Weights of a small transformer language model: width 576.
MLP neurons of a small language model. Each row is named by its layer, matrix (up: input weights) and neuron, and shows model dimensions 304-495. Each number is 500 + 50 x the weight over its row's rms, rounded and kept within 0 to 999. Numbers have three digits each.
Before each neuron's rows, "fires on" lists the tokens most often at its 100 highest values on Wikipedia text that the model never trained on.

fires on: " at", " At", " ", " From"
L5.up1619:493497555547530459513480431479543507485427493453492424564375511545506449573557539457512496600452504421525384544580590447505586478517523573437542450512404404543545522479559365495470517535462481546529468396493540541537437492600486555594459463545506450500550533517583530484487517424512408432542543442519464416488542504467542487412523491422423482475408479593487411414519487517435527496501528552462515440426566559514485443418391553481614537466546465568504470499486465487491524548536525463524472482462429501491524578532463557456564494445485443529452509390496530446596546554509473476

fires on: " in", " of", " the", " by", ":"
L5.up537:505445463480502543443507460480516500532469511537457504473455474458481563568592450565541449495548647480464511564569479429483476563424507581547518441465467516490477466495447427575503576475457442488447508532548498524545479465466581467397480435606512477546589527414487530474539413507400502527562508496499544512475581421537512429471563524483448511491470581443504565497480491549493554459525561503408452597500620502561479516516564475641560502502380440538495518573484509363593542539540479499505482566528552493513520439542422483515493481547430465457491463480438491529430452434425495559

fires on: " |", ".", " with"
L5.up1358:471494530530416569538459554506567509470459428555556413569534386552493534569581514537530511522405576503529498501453444558532525548473590622431568475485496486488536464528564488533563500463550463514500490460434518505538438526511574488434460476520450473615507533514520399531449456552408483458489466564509537545470566432479468445444501537486432525514538627505461519398540523514448461578500452496433530522596519511491447531498549519389439538554538528509480452544527499473521432441521457435405449523465492550507493460522521484415571484401484582538485491537543499545435587503502488442

fires on: ".", " number", " Vol"
L5.up1461:399485585550572509484519462521546466445452451497418407413443514433533460376509500498579456529501580492534518482521414483482476520471464549520436596452516415516442585503504522547564492467436501499499531491522520461549455549401551513442490560552487471475490651561552483507489515546412454490419582486534569579503456426481491532383440469564559574528474492526514482515480406484493522594527490444480471595560536542487574438532530519461526483629460465456444477479465534544527641472459453464460410513443592501493568451486470567517539491451544404520476518497521524460551471487537400327

fires on: " ", " А", "-", "ino"
L5.up1417:478544400530436560489435522482422459452478498488577437578406459473418477469418439458553478567495602430522549493478499429410495416504517478442523459449549503418508399488461500531462538479497468559559550498466504512576485561474546620523454475555565504474498619481385376538589558498578468568611530514586427456640495464452515470444466488501531526489530468562470467439537494481473468534507519511434565566545502449505531423487472507491523491446452556461509467558465542526562527556432526433543441468437464495507529466452480601506578465520553530475489458505455566458484494432515473530

fires on: " b", "."
L5.up161:452412590483525484472575470494570617427528393454484455465465532420459508474506509583510561559443444510471512515444590532521469457516491579505531476448479500515514532468550445516513540506475440497607454489451479476461458572400533463457475498474461445518542500505480488436488443502551422524486537421546547490541573460501427370491566478526548555471504471436504557546494538498448401489447455489489529484539368515459561566445453498537590560595511441550498497470600449578434471554500521509539515409521435441480519420495479521515456574402456561537546567487498499402488507545632347482

fires on: " S", " to", " on", " s"
L5.up1405:436589467488476533498532452495519551599431576537476612450377511445485565538486493460419480606495581450453451602480480441525524459402448535483489494444580507570520483550608442527498572476514463516458456523441497522484478577563436494498452486541433444557543489443547443576496447546519506368485537466521460604461464423475524463493520438400506564511452529456467475548475512399539496521431540498534493460438565579528423578449568511530483497518400503527529502503496532528511458439503478485515510477535543507514520499442410522492598597534554506444540520531578534470466463490546526601

fires on: " –", " |\n", "\"", " +", "_{", " "
L5.up1374:595499494513461528558577522367482531479510549523561520447503425497470545470523544485485433520462454349520501586536483514543585414518475573527585448485513500524562505515441608436572493489419532499609548529571392442519467543478478554501563444595509563473547454558441507409451460556533514503419470455478537498475522507588568544441538542553535504459542451526502556509488486564398359503569434475398457508513493458594545548508536531469458535446492547478505422482489519532477533529518494407451491572521444506497528542460445473502615612476528603454477466544544474515494560506518552499

fires on: " |", "."
L5.up530:505525474481493565585597471525563459609376466508501506488439473576492411527536555519472590503497437545407477482416578492573564378540534444456550459444478386444533493492543535521448448545490529573599517503457529469508550540516574516419515538547513536566446473482487412472473478511459509539493464546493496574482601578483480494516653411524489475464528570480535458565548444450547570490472523487467440558556541430465464478508548542468562476498487556462453404514416529564493459461545506545533562487584484431500462445472441575525487439491560557475474507414399531446503617544521509463

fires on: " w", " k", " g", " st", " j"
L5.up346:535516523569482534611475580522446409475542512551479509494525484536555545503523455520579484485505518492544497480518455465529598470557466417520600528553589539557546417495467466525510568428529464571538441462450539401541478547564515554558522531513537459497533530578448474480497546497513427530484428495449525497422503461439526432416406532498470551446601579451565481637506504490464591515522512514426466497516437550436522469552445433563459432528471502458447462465477542546440434502530497477461452496447396516579502412510450513494512542417571510492409524416507457554427510545512505502

fires on: " and", ",", " but"
L5.up506:564562459488487448485529481474472520488452488440527496533502424504476472461513510466507604449500529518521479463550530506523424467496494517373484485541664505448508558413515466492487503570534498403363518539511452453547514430520481485566538451539440437535567505517539480419489474499535440538485489502462458467531595486504549492450464432497495531475447586510488547519509533505470532546453492425482406601542564393569536598491456479518438536467539560516526480594464493561405492464494447453592533555525530536576567399498503463399443554541498517464576544533529476530495523548550479572

fires on: " T", " St", " st", " Tr"
L5.up39:567581406569551586505437465504356447410460566548567489440558489490500523535447475543514436455494535479542510593527507435567562528510421442492496446600490490516537446491515539510448500460475491495425556446618481489422422496534545561460561558575532454505515559488466529547526517527495533563492508427530530481472521530554520495531423508509398555489504448515507520468570535533582530482544510540506513517480493579520538473461438381552541490529517500475579528504526462512571501465549428477519473508525521465576465598428510497496537494470402550480493509497493551495386488528420509512

fires on: " |", "|", "-"
L5.up1318:556492494486426499518545442486506501555434512445525508491583499540509481578440450585472455457430457483571461525406504506450447444572538530475397535495460444457490463595550524457487561480493516540339454581487561539458434568460507498451574542466456460487538438431458497454513448522491472482540543516518563528480580564525563405472501466504460476423486430449443434644511546493511459489461525564476530482399511487513461535489533482395493506623522457424505484565592462510489531496533459513580560568524501419553511514455460527404545484506547576524532496490426537551507516391498475512

fires on: ".", " is", ":"
L5.up177:516444565473552523412480499460597526482432437613403532495412482424491471514532459493484490462464511506472532511592466435567547462612449361588458432543540429528506450551457574498581555478522545521467564490394440570558506447464464490500435429465438510487525526590543594505592362457509483508527538525494489440497520548486504556451427462431420541463467552461511437485473446419454498529475618534422510571534625559578543468474545547503497531479514406597405448505450549501473548408507488467365457423548529522444576504494423490532493478565481483548455498514454563544482484492484486495

fires on: "|", " and", " by", "-", ":", " |"
L5.up1128:462484564551511547606422564489533503524419448546572477502525525468464533542444514569557505448459511493439503432485596493537449516472456432501519541606483523546581474435474590495479522529488487522528449534432550447469436407523527518488384458520456382511517524543509525563455467408573505443590501553530485493529488367536649432476464450489483422510510574579490460535556533519497515495407504411507446548482492491526501534424366454513458498398519435490519527530552411524494513551541452527487515575391545447530511383429461479509495451498564543473573449561464484534472519438492590427

fires on: " \"", " '", " (\""
L5.up297:466548460506509495514463524466549668581605504454576495514501523542562426498520535473472499571480495413462484538476506568480506484468573551551543514514528563538494563417641601433502415567571573646542464556535451474463383527444538467578566530443457459524520447547570537483547524555399448433501481538551452581434472404500517501546540492388489626517545538443552437505462433482451443487540510515502581529490557512466446482532525481546514518522454421540494484523481559436543480471548432462500551373478517626537483548462406532409500515455487463520532551519501457526444481640508516477

fires on: " N", " n", " m", "N"
L5.up768:541446474530538410395521486535616488487366524422448550472487504511512504551436519484560454474563557515472555456517588492508465456545422418551483560483546424459499496443565477482492500530581515491524527511496521516504536584508512536521566444440474431462493457505466505497451580487471467520433516516472505543429458405488545591448470540442491515472536472559550492433504493498427594531527523439517503551551523559431550524528493506529553531556499538509557614497524618536480556520461511507530548625440493451495565485526417524513473463605497510543588619495485511540454476527505487451

fires on: " |", "|"
L5.up283:568554455499586436481506629474537488389520457502596624475520392413462425581558407498440425460528409436546512427526366500449401422486458489506461533508494581590530468516509459475501490472465549466556493437456566490546606433559486487549494526395523535502560471501478431419554437535563515584523512506458556566530567494498535465572412502536526567516488523558457537558488533502475517471558465473468533446533534431394486543429540469566466463478444406428551577487552477593426373465533537485494571522524449510406540478481447518487548404485540528619509551534467514514518498471427532446

fires on: " T", " t"
L5.up717:507466520548446472517565447602475504438473496504449569500605386604477498476489539505525443400599552460499526495490510513510619523505532473491489447553416538466572536519475644486488508509526492412497504548548492502474487444451543530563523523499373529496509523430539528470559570494571434616583482498561490525474516513480534468544546494585591465398489550520471492537425479537513463518419405468572558492503534424497623497474596417403446401510475452505588561467477559477349550488487580537478531464519467443553488531467455445622494508457474475496543500434485516568466491508537528529

fires on: ","
L5.up794:622494425489399471502451480469551498506463583476517503473505548598546459577467526503464498434412470556437497460482493517523623540490538583568464598493524492421525449446460499361521461467460534504477503523440511470575505562531543401471477480483541434462560407504593510502431496481432483440487401516553442479528408540528551514490531484463480457539513535534550451560561480444571483474622460482465589486486441502510568560468509441525602552467562511418537541511526558512526429576517415406545489550480424522488588357520498440550502543367475485492473465593522571536454476465434566565

fires on: " |\n", " T", " I", "\n"
L5.up1437:492514488478484564520539491484541476501426548476563465547466546500536513533490583507426463400476485560540496456413548549490428592550477519491463456567422566501413499460513488518564508525540479563531564414535541614497418479478553527489541482547619518593538530475527497592426566494491534418479507523509556483421495534508547478507474441553446429411493476524508474498513476502531543505472506431447426400590598539519497527479485496451593534381536571479523451461404409462566551479435447543533473516486437450510432484503544542480515592485497565385463492469517453498448474394509530523

fires on: " to", " since", "In", " of", " until", ":"
L5.up432:477526469465445469621517452600541527449469464529498479498551458538585487554544429471499483546524459485527469468473602501445464475465487432435492418516409524471561498453556478428554533460513436575401521564520531519543455498528535513516520429493466529432481472521599585507562559443509537494491530412497486615425489522409485448510530536477487481544491420517482585553519476526426524594460445478420450507529482452537468445411546378402503598515489497546511441545475407440545444450556570552491517538503431493454470423521512464420431574484558476596413580595461517520583479557509550366

fires on: ".", "-", " to", ".\n\n"
L5.up868:524490496444536508535437491533550557559471549543475565632426398508510519467470480545514436449459442543466507543456517535529435465508483544432494542487592501444571459477492519597482479541510427487484525526594553538515477418509562570450404533489473540544460421523441538527576455511505466489530512487451507515527511557492512511484521497508500445556523545473530415560414522489505524522510485486408495437423381520441420430491553431491518599489567491429466555499542508521448489493525544528494553575600535528483524490475521556516513521479304473501510457462437469474548454400485542482

fires on: " was", " as", " became", " States", " been"
L5.up1523:572496431485461482551624475369507515510458492622499620523504672573520552506455474462534412442466526493398515476511491481445397544501433554507448409558450522486480471488559491505439517544486592460507581427478473557527429510558506500447394486506361536565504539550561531537527559599470540474601479596500430464437561422480495529487492555496415419579513534468515452429541445524420429565468504412494438487469487519554472542470496476522551532533419551447501459554511439516536568451516527420478437478502497505481450484514466375526535541439516440447504530486503506445501433387456418567

fires on: " in", " |", " A"
L5.up516:527558517574546447517459560464514552496492553553504527452487531487451445414446563478518544499480477471536560520540502479438486428567500534497455453461589511453518469507530548467493534458491596562474427638550497417450478504510526518538628543521486424477510467494497589431530461535498448449518502489563480607465499503464545494473516469510509489453396549362428533422523495449532478549386444494472448479561474462522471510483524563567516484572478462462565560546519526608545566589468464434458500536488513421500572498546419524551443541445472542546484421564479544485496578475561448487

fires on: "in", " d", "t", "ont", "at", "ov"
L5.up654:513481478522514429554521541463511420527589499479499629578518413497489508536512446431514556469537437509520545590509538514500481482520504422436483539475421509482512491484455465486438553507487481554470454464567487430471560523560516492485374468508458490525501536528438431512598415479491543544449440468478597486500428452460501515429622514432451443561484498504464438407410529470503500469443502505452552507527467494555531514540563551541537454487550476580488515514510518565440463539444471516425487467474430429505584588433549531493518411534496516523523377522549571443453471570558512423

fires on: " ", "–", "-", " -", "0", "1"
L5.up384:524588471485558530467525475534477507596542439486401564435567571450504530511510422500527492562433493570495611446493448566449590548428441399575477548517588517499533523541483509424533534485489488471608531533454532569561499572499535533516507520445463518598434492513465420446471564469405576484488562547453476499540504527608474499453508592458475546390451521538438538539475523473546468470472451456482496490610437561596486565457543487487462429503444456431532436436544471465487562524528636544488436533495514448441601499506481504493432529582551471371434493528526597620518561495495602466

fires on: "V", "v", "W", " Ev", "ev", " tr"
L5.up1580:535491424420561563446457530540646463432428544487510446532536481442547488597446498462481419529471456441522362496543507528533517480638475530506549440479480398525596495475530475527404494505448471434398463489475543471403485454491499499474577527458523499549447521558386505493447443581490521515511527531645483532511510507474519470532506439474580463467415559501571451476564520478525524468547409457422593609453479488530513468458577508531454591540543499572516509512451499495558553508527504508406548441492449539583510541576528456483493483442491509518505548511584500477463546500373511505

fires on: " and", " &", " County", "-", " National"
L5.up114:480451484524588545510521460549414468601607507525426392449543452504530527486524481538548563477526494548434461453390436346592429489516503496484451476537451481512578483448449516558457469521449574460444450514530512453566492463592544540432497440543541485490514445444433631477539473493513476486585481538498467620468522470526541568464396463509524527433493506570430504636639566517475517603467439491438559561527535575511558479544580523533448515518506465543598561477550531492475454535505534451484558467626449507476522514478517508542554423583506584501445536422459497538503492408456577517

fires on: " Mc", " La", " De", " Le", " Di"
L5.up1351:500455486514503498539521462502636486553542501522473528553568434437448595568488518584549601528566532525451484453563457513421403516527533442506542506525421485549555573545494420478423454483478515456549449487435536477468518495426557527481525499488531509535594491552529526518569482525522530486463447478518467577510516475428558500472496475506502496530471507524485473526528492486495511507576485563556508540441440396451442514535559494442488579544526611439467496504488478389581436507519506532533467528473434471478530479438458494478542495582401622617588534547460450562430435489571463598

fires on: ".", " |", "==\n"
L5.up1433:560423453427434500484492496527428462492479524526467453433429532516486489444528361547563507509467513519516463568539507486443407537546504514511425433601552506453467552497563468413508523561517576499504504433539525546500474494425471484484537518440434472444495511482451510523535467519448575471469488415553502532446586520497514531472604478604560487461514470501385490559433584572450478522549523518517560480427488531537451529511577508510565530553494466541442419518477431573462489569558431519487496463537558495484519437560439531470544574549349499563462543453465497492467475495398443539

fires on: "-", " be", "al", "ed", "ot"
L5.up264:518521500592554414590519515443416509486450510585526405542467560494551472493585549485502544453516509411584497508562483537489449481489502496506563400482490489564456484541578530480525486580555449562478487470494554466459474474597456586563439428579442478483466560566493503419534443521513472416442469514544545544491549541404437564503447453469468517527535537474575474497434499456429492360568429459455443372397522513433553451452506515528444503540483552503458477493539519528447403492460483494478426563624524518498508446534456509502567430536472447539423463512553495484483390677452451390

fires on: " ", "–", "-"
L5.up349:500573466466485468523569445480497551530514401499533522439498497393476547581500472569480526561569558491543640479535542600474460504445414548464605561544445496463464489534481556446516603476451482433540525526438490530537562535491523378493433470497437435492457529468511595495509462488530570574529478437499486506542584503487481512436572419546451531433508419462459493476456493503457450439502454420465379520503543553482521554559524586421447563532497489413468469523503570487471491539519553511558492582456489518484542454488442544570594426508526493412465480517421532530531474578462565547

fires on: " |"
L5.up1018:578489405553518501536508478536457582477443455529537467512550514506596577542561462455527457485494509471635422483533370487493500437502497501499495559502472478590539431510593521551451477468436530487532527482475659472544504460525510419505549433436375451545520476544491490478545463464553478563503424442605549410496530450452442398520468509466502548519380534394594479498446470556491540465568419536429429563497483562628532589538607421528522535455530494517530447634512457565548507426567452553432487480485471525520509515459509519522510497541485611469484456537487538468427511481444437537

fires on: " (", " \"", " un", "/"
L5.up100:477483510500526469493473434489615527563582502516489541529495478501536530467569637517546437609449546438457556560521465568533553437458487530417537448566539470498464433425516548497592503466562424436479458420486472525508523489422395501519401500474481513557558477464472605568552546592488509415441499493577485468472537509498469502483452450498497500432410622521499478522449417578458542507516485508514509497500538477509521487494476476461498580503418443394456522486445516485536507504544515540624530495502458467490552483538406491496582426427499489577489392483514517486570465538401545544

fires on: " t", " T", "T", " h"
L5.up1688:536480498495502567426555462534533570538443516488483469483423487511547514513398415516553469449501489546487489500445539528451553448519433579490556414448472531552515507523534515489549477491536438508483529469579499466509555509577511449465515461514467453511454592391569498435451450486468469499533519417466515621507454458439545463548466499493414453580474506478446408562461525510422533531466576434545474478526509686577549528609564560548446396467419528497511478432506537529473518490448529446509532471581454536588511472370469473593467437536544512457479508556514521489438581515477610475

fires on: " en", "c", "En", " En", "-", "n"
L5.up1244:574474484473548491516526507471537463537549511516418521430387472462519521531408451472639510514493523416638550516485494583557541574501446514554434484541509512467475462442551632460471552502371524420556459528527507527537496535536602556506543495542546494464545550523472517474569504505493420526514426522423372546509485479441550491430493523490459480440547463509526472602590531581493534517519504482491451503519572427380602550558572482425454584431409473467432424561537514464572498492455525448484538576500493533448512499560468486475585431545497579398397540523586550518497472374493499473

fires on: " H", "H", " W", "-H"
L5.up926:538520465467445514554472580587563371503485539555435519480470464468487565448519470499517466422536466529524484476536503577414471518534460509541589453572498448470471463427582481590588521516540503535568501445588493578475494553510533484610557547467507543517510481576539530502459497521440496484460458485473583567479477502602489608493543486547557518501455373474387487489427446493427461490487456565450536492497512447552560514514516479394494493519541469512480423447483439496487514467551366411487583480525554527499507471472492529537571559437482487398435546488593436503363535596540523439

fires on: "ar", ";", "-", " "
L5.up1479:431537451477484523569443472574505457528461488409528503496520394501480515523459547537543500489450564468550520556477525562508421499562543410432510528479459506469478517480527580509552474477512482517426618547481529499490559476515618613589564452600504481544424474516538557575527494513509525541485549553396512506499467453465581525453471522480545468517473516495552445521502556482519513401448551533445476501430399517490528443500547592385527547532476529543423493500375508531583568459502471495526387454465502560587508564422514460488516540463470437442440508465458620562489558475473537546

fires on: " G", " J", " Al", " T", " (#"
L5.up1262:525503509509444472500492484407455431452590492574508502498457521521448521546453403449526560529397456561467477429513554460470438591498532512450556476477432451514524443439442505560450481513560523504482480504425631435475521471470494468489556489431522515526560530412465419489412436498415469502512550501555524558400502456565462487517486468513466542488535572616453448572543543466472514510460539443485499480467453470456506458452491484583456480513524529532464555359575457421558410527441502503465546488513514492476564531498604531465612555514564519549531410448509471530446501563498471523

fires on: ",", " which", " led", " with", "\",", " that"
L5.up240:527429535469640534454467496544440550515410413545450564526548560577517526487493459394472491610536456480447426424577513484479566448463500481506469454565474476460492480440533523499543576603463451399410445512498581459558494461504457586531502486427514521479518478496479551536452522398494490530500526556511568496519490596454484552454450517528550531575449530499498482504456483449508443485422468514448459556590584465507531554501458530485478476519601570505519480511472575500395495479437566511512506543492501531486530558597436502518524504419523441498563467488475587575481564506552449605

fires on: " N", " "
L5.up1627:476458512537534460409471521504521432512383560490454418485548488554560530553479449568447492491506488478534482516553556452497570514571491494423505508468451520492472501504491450469493472485564427462480525452534517547542463475493447540576559480525440476521504543495519446530477495472477493517463442435457488443482415489539581539490532574568466498468495478536485397477572467450407562502426566418517495518477495539466538525507532528574489570433495566583486550526411502538538465566550567457554403451532442609571558495534532510462500477484540479506499527476539483500402491588570534530

fires on: " and", " also", ","
L5.up1100:531465374501452554551540499545478517549521550437522519520425512511538502471492527499475562531564514450508452563402496496523514481523486504481593408546539539553545486522483546539377455443453407469492454437481591429487403465566450570483499543476478408512527533561552464451559573510513526476368527518423542476466552438434564556408519471463516389423461398438434442631557518495413602494557491504525442520527491435511557536459496492490513444504526512462514507452530502417497414496522489563492523528514562549522494443514511527497540588463463476501536543543536477560500518494521485531

fires on: ".", " |"
L5.up1424:531509525391553431512514503544501581557496475442486494596450509493528463503447584552496561467427519540410499463471517502602553585481495514462409543453534502452477411492397474468540522487505513557493447489545549562559527480480458460527496442601418489524532470536498468519485462553474542402449459529474510524444500542457453472540580507500552549591523545461518533515510478468446537500485459436445446591472536534462529388520561561494511516511552583505513478445463481562474417385401559400542440435538519570455556500518553414519591512538416460503566487461476520443534558526504539583

fires on: "|", " |", ":", " in", " York"
L5.up1267:462596530354472451430534507528468459466437494544520507462468433416461506513455454616379447428486505540531524453532558518459495546533391431476492523514453490486444458541468533528525516437534537601480511546422532519560536452467397476502548531529511483501526429541463430497507377421512509555445587527491396507465471571495537529530486514475414480540555606505558500463391604493452453437498527492521482587408533521585477547457536508511471537436456510487539376565514554505564612526497467608386513503474445494516518453509417436385546496494551507507426514489517504545519548575478467460

fires on: " |", "|", "\n", "0", "1"
L5.up500:508610524467569597493500534474406490532458539515469507488525532468457500497465513593479512569607481442442547509582572452500479432388545463496537529444487505464566455579495469544625526471469480464470496500572564558535528388457548416589549490474400547530468540530477501456480436479529498576582462564472493486453534463573540456526495543496455461518543539486486536564492503486556419522450539553399446546552612580493442532513533518415525460512499498482545530499481460433443467574530502581446562505533476482503527483577418587466442511533526463462463426538537542505492565566426401415

fires on: " of", " the", " F", " formal", " "
L5.up373:568502592511470569531389511484468602556636584447505514552558457464458472538503468489565550542531471470496571465498470451519494511388468560451642569455488452522551485554509518510463555476475477527529556559516526528559525542549489510452498487524474513462494504452479462440387490485503481496465529552485508514407486477590508533504428399502481541479413508553467518581520499532547535488524579516520456494494500514533489570563618527591561496482507455544486474508574480531544579514492508496423508519492506482505468481499489531500506559515438449514595546565526529557480509578464515475

fires on: "-", "b"
L5.up1238:455486437473469462470556508483530466483466523442514502482474514404486547572502541412507508456526474451495547559451484483589471464540531523466566529487395513470512453544528584585506418421494527431456447494468476452568445501538530597529488496530463451536509442363371553518472504562546446474353483488637518467446550526437483555477449458431575457519440522570594503487517415509496500453446428485506578463493459422452461474532545441521421459396541474427530519494451408527539519519515515478454502538577501483506490589546525516453496486500442450504531442606400508534579480513510414474

fires on: " the", " |", " The"
L5.up409:579573451470498451458525492450501570601504519471496469435503486499509561513512395580455463453566487487426464500535560495450544474513555464498533342482555498405430510553601499518494460466462539490559475499608497548493510448514551597459505495596531533564577488631564513518436524558474442510438480520557566462571486522572460468536451491481504550517462551390573574583482545557422489457512438534500460486549541482496559561438488550520462527530541488494569531452419493530503469539513484502463473514489495416415490442650519559537557432404503436497484476517398431403466439537484545403

fires on: " El", " La", "E", " Le", " e", " el"
L5.up474:447521510627503479428528423472555577510428594563520583470428456475446473454573381464510611444456475534493530454434557517430452476519530475558508520567517457552457581487570496468502526494516505507533453539565453582521519476517608604489493544514474557448564424476561534497491490519564485554467459355482517497532434517489468524441530565486525444520511411565551578515492459576381572539493479539479482544509501458447546442469509401553507490477424574540495501446471442526563451550514613467542493474552455537513493533505445562468545549556532476487498555428562532517466430484529504513

fires on: " \"", "\n", " †"
L5.up918:528537501591423442460552472586507522495456591503517469507507487550485490557464555512412472492511484456498520531481440456561466551535579386527528582489513562568406436465528557452435583540490439503505490508562473529520428472575461504512428584480480593580410559551508560472421512527517398535517478468625465442482436449440552545450554593387510494472497543521499519438519466523391515568515449503495504499421406557477490582511496485542404473546514436579626335551547487474460541496479468541546491457463449625497503486400542476526471512520543472462499462526389532532466515559520529446

fires on: "|", "-", ","
L5.up1036:444621529545513446479455475504493466433452484470539541558453494453516508526520568428571520486529525525428561528516591483566471440579498360441514566564509564510500518478407497468459495343482569483483501618531521476480458441419607413539493507485481487522543454580514422440535450506513526438481497461494545501491529547461538580458536509432525516547448514576540551439494482577485408620437546536541451512438579482467519469428471605496473480482502497627524484452598479513504463469577471494571468486488496548608477486516541461477506506500604444526487428610506518531524460497522521575

fires on: " ", " (", "202", " in"
L5.up428:464570485460536529509494548460451617531519480611545456524527536477518475451523518540530398502513434508527477488499464514408507405478470519450432486499627544510429490622499428403501495470470496540445460522480556448550527512504479617508482390481520521419495497518484565496483479532504471558523444519546489448451564467400533490528547499546525483490648474499417575486534421536467468519370475532467517516526473511441567574518529511453611654430503478480507533546452471561484515510430434578469509512405485434526506520558438502492475428572548522599555524525496389512547501450516414494

fires on: " |", ";", " number", "ar", " L", " D"
L5.up1239:456506530410496508482458542477500531561476521416532579582485540445469480486491494520496454475443506415498507525538521472501573494552559474485437540510447500437624477456543477471587587502498449483668597532514488471546492417521488490479535495520515449511583495524526494510416482395475492571574498565464508598463474541533482526545448516449491543537491563508529440533507539527442559413444551504561555527524419449524533533448543552513534443457435569479455504559441535468487452590383314480405432381496615529470503535498500458595596411499515511485409508590513627520499475443478553543

fires on: ",", " the", " in", " (", "S", ":"
L5.up1268:487488455503550480453465471552541512514563456590452522514464494557440482525432554477271515463498396488547516505497488528535514484506598521559490496493472532405407441409595502514505571432565516511506415524431502479575475494512537488566562527554469482571480477522524486436502523530464483518549604511410569478504472564505419584448439553525599515431521552553433529448525539473503505597520469498510491567499554448607516533513542570506464492436499395434568499533505442521495524512441450487414398515507530514497503529433494563498517457517573408569517498531521436460525502493432429536

fires on: " his", " their", "'s", "b", "'", " its"
L5.up1307:449571451508574470409509486443452479501498441573554502460510500527417574591438472463515448458567553495539525508477487430584405577446424594403527535565500409469557460620457551495415456569477534498505413470540536604585546497546578412472532503530449509526466517565564521537492476455497523490453523486421474429513523562448528404434402365518542483493580520583531548460485610453533598487477461401418461454596463467542456483440455457430503575398418435508483525437528489506504480486477503528528508516534393554507526440501476494437461480468409486516489535562477494395551488488481370387

fires on: "′", "°", " ", "-", " −", "–"
L5.up1313:489550541519485529435522575427575386511536530445449440537486517554509502556509488530439473582479496519548546457471544464498417536477625535534464492547522408475451483428432520424513510512523461583455414642462584530522463469558494496443532494533528579516498517508529452459511484463500549453441537499502489464500521496487462516462491543510546615474495460519502523525543511588542479560479421488428492467621447535511605431409540493510492471517534562592490525541497570512615545483506621504474506547451517473563520510540498493429450579414524464558551450549414507533477495473565474466

fires on: " |", "|", "in", "uk", ".org"
L5.up148:420513517525468453549533489496466538534432502547450494528547398484553504588570460409618448485581502420543503524453508518442502526533588469498519515537495550403570519452573510469462521466524540451630442537544507515499516479537479648506513491561461463498570508537486392430470558489503517491452582492497460406571502544441483517506463556490498617403552502487585566507474506504513452534481436513496427508509557482575592574550397530521464494578493499557443469529509530576445461566551564537500401441514524471525490472489434439420542466506451595484476518535525511476497482484548471475

fires on: "=", " by", "–", " in", "born", " born"
L5.up381:478460502449460462543459501417448444543448422495538559469460517529530530482486498568489450500525437532525604590483540544409446611499543503496496426381409472507532478400514511461457573507568508593513427559489417511526444476482504515488462511537439580504524438504553362398503458506543523560535420515396513467513473612416509405538433487402495453524494460425552586442465562563524442500461449443448457503589532515577469550495451517601482493480532500484513493516480551534559519434540438506523567536472524510482601413498489541467429507558461550398485501509517493563522497501466486436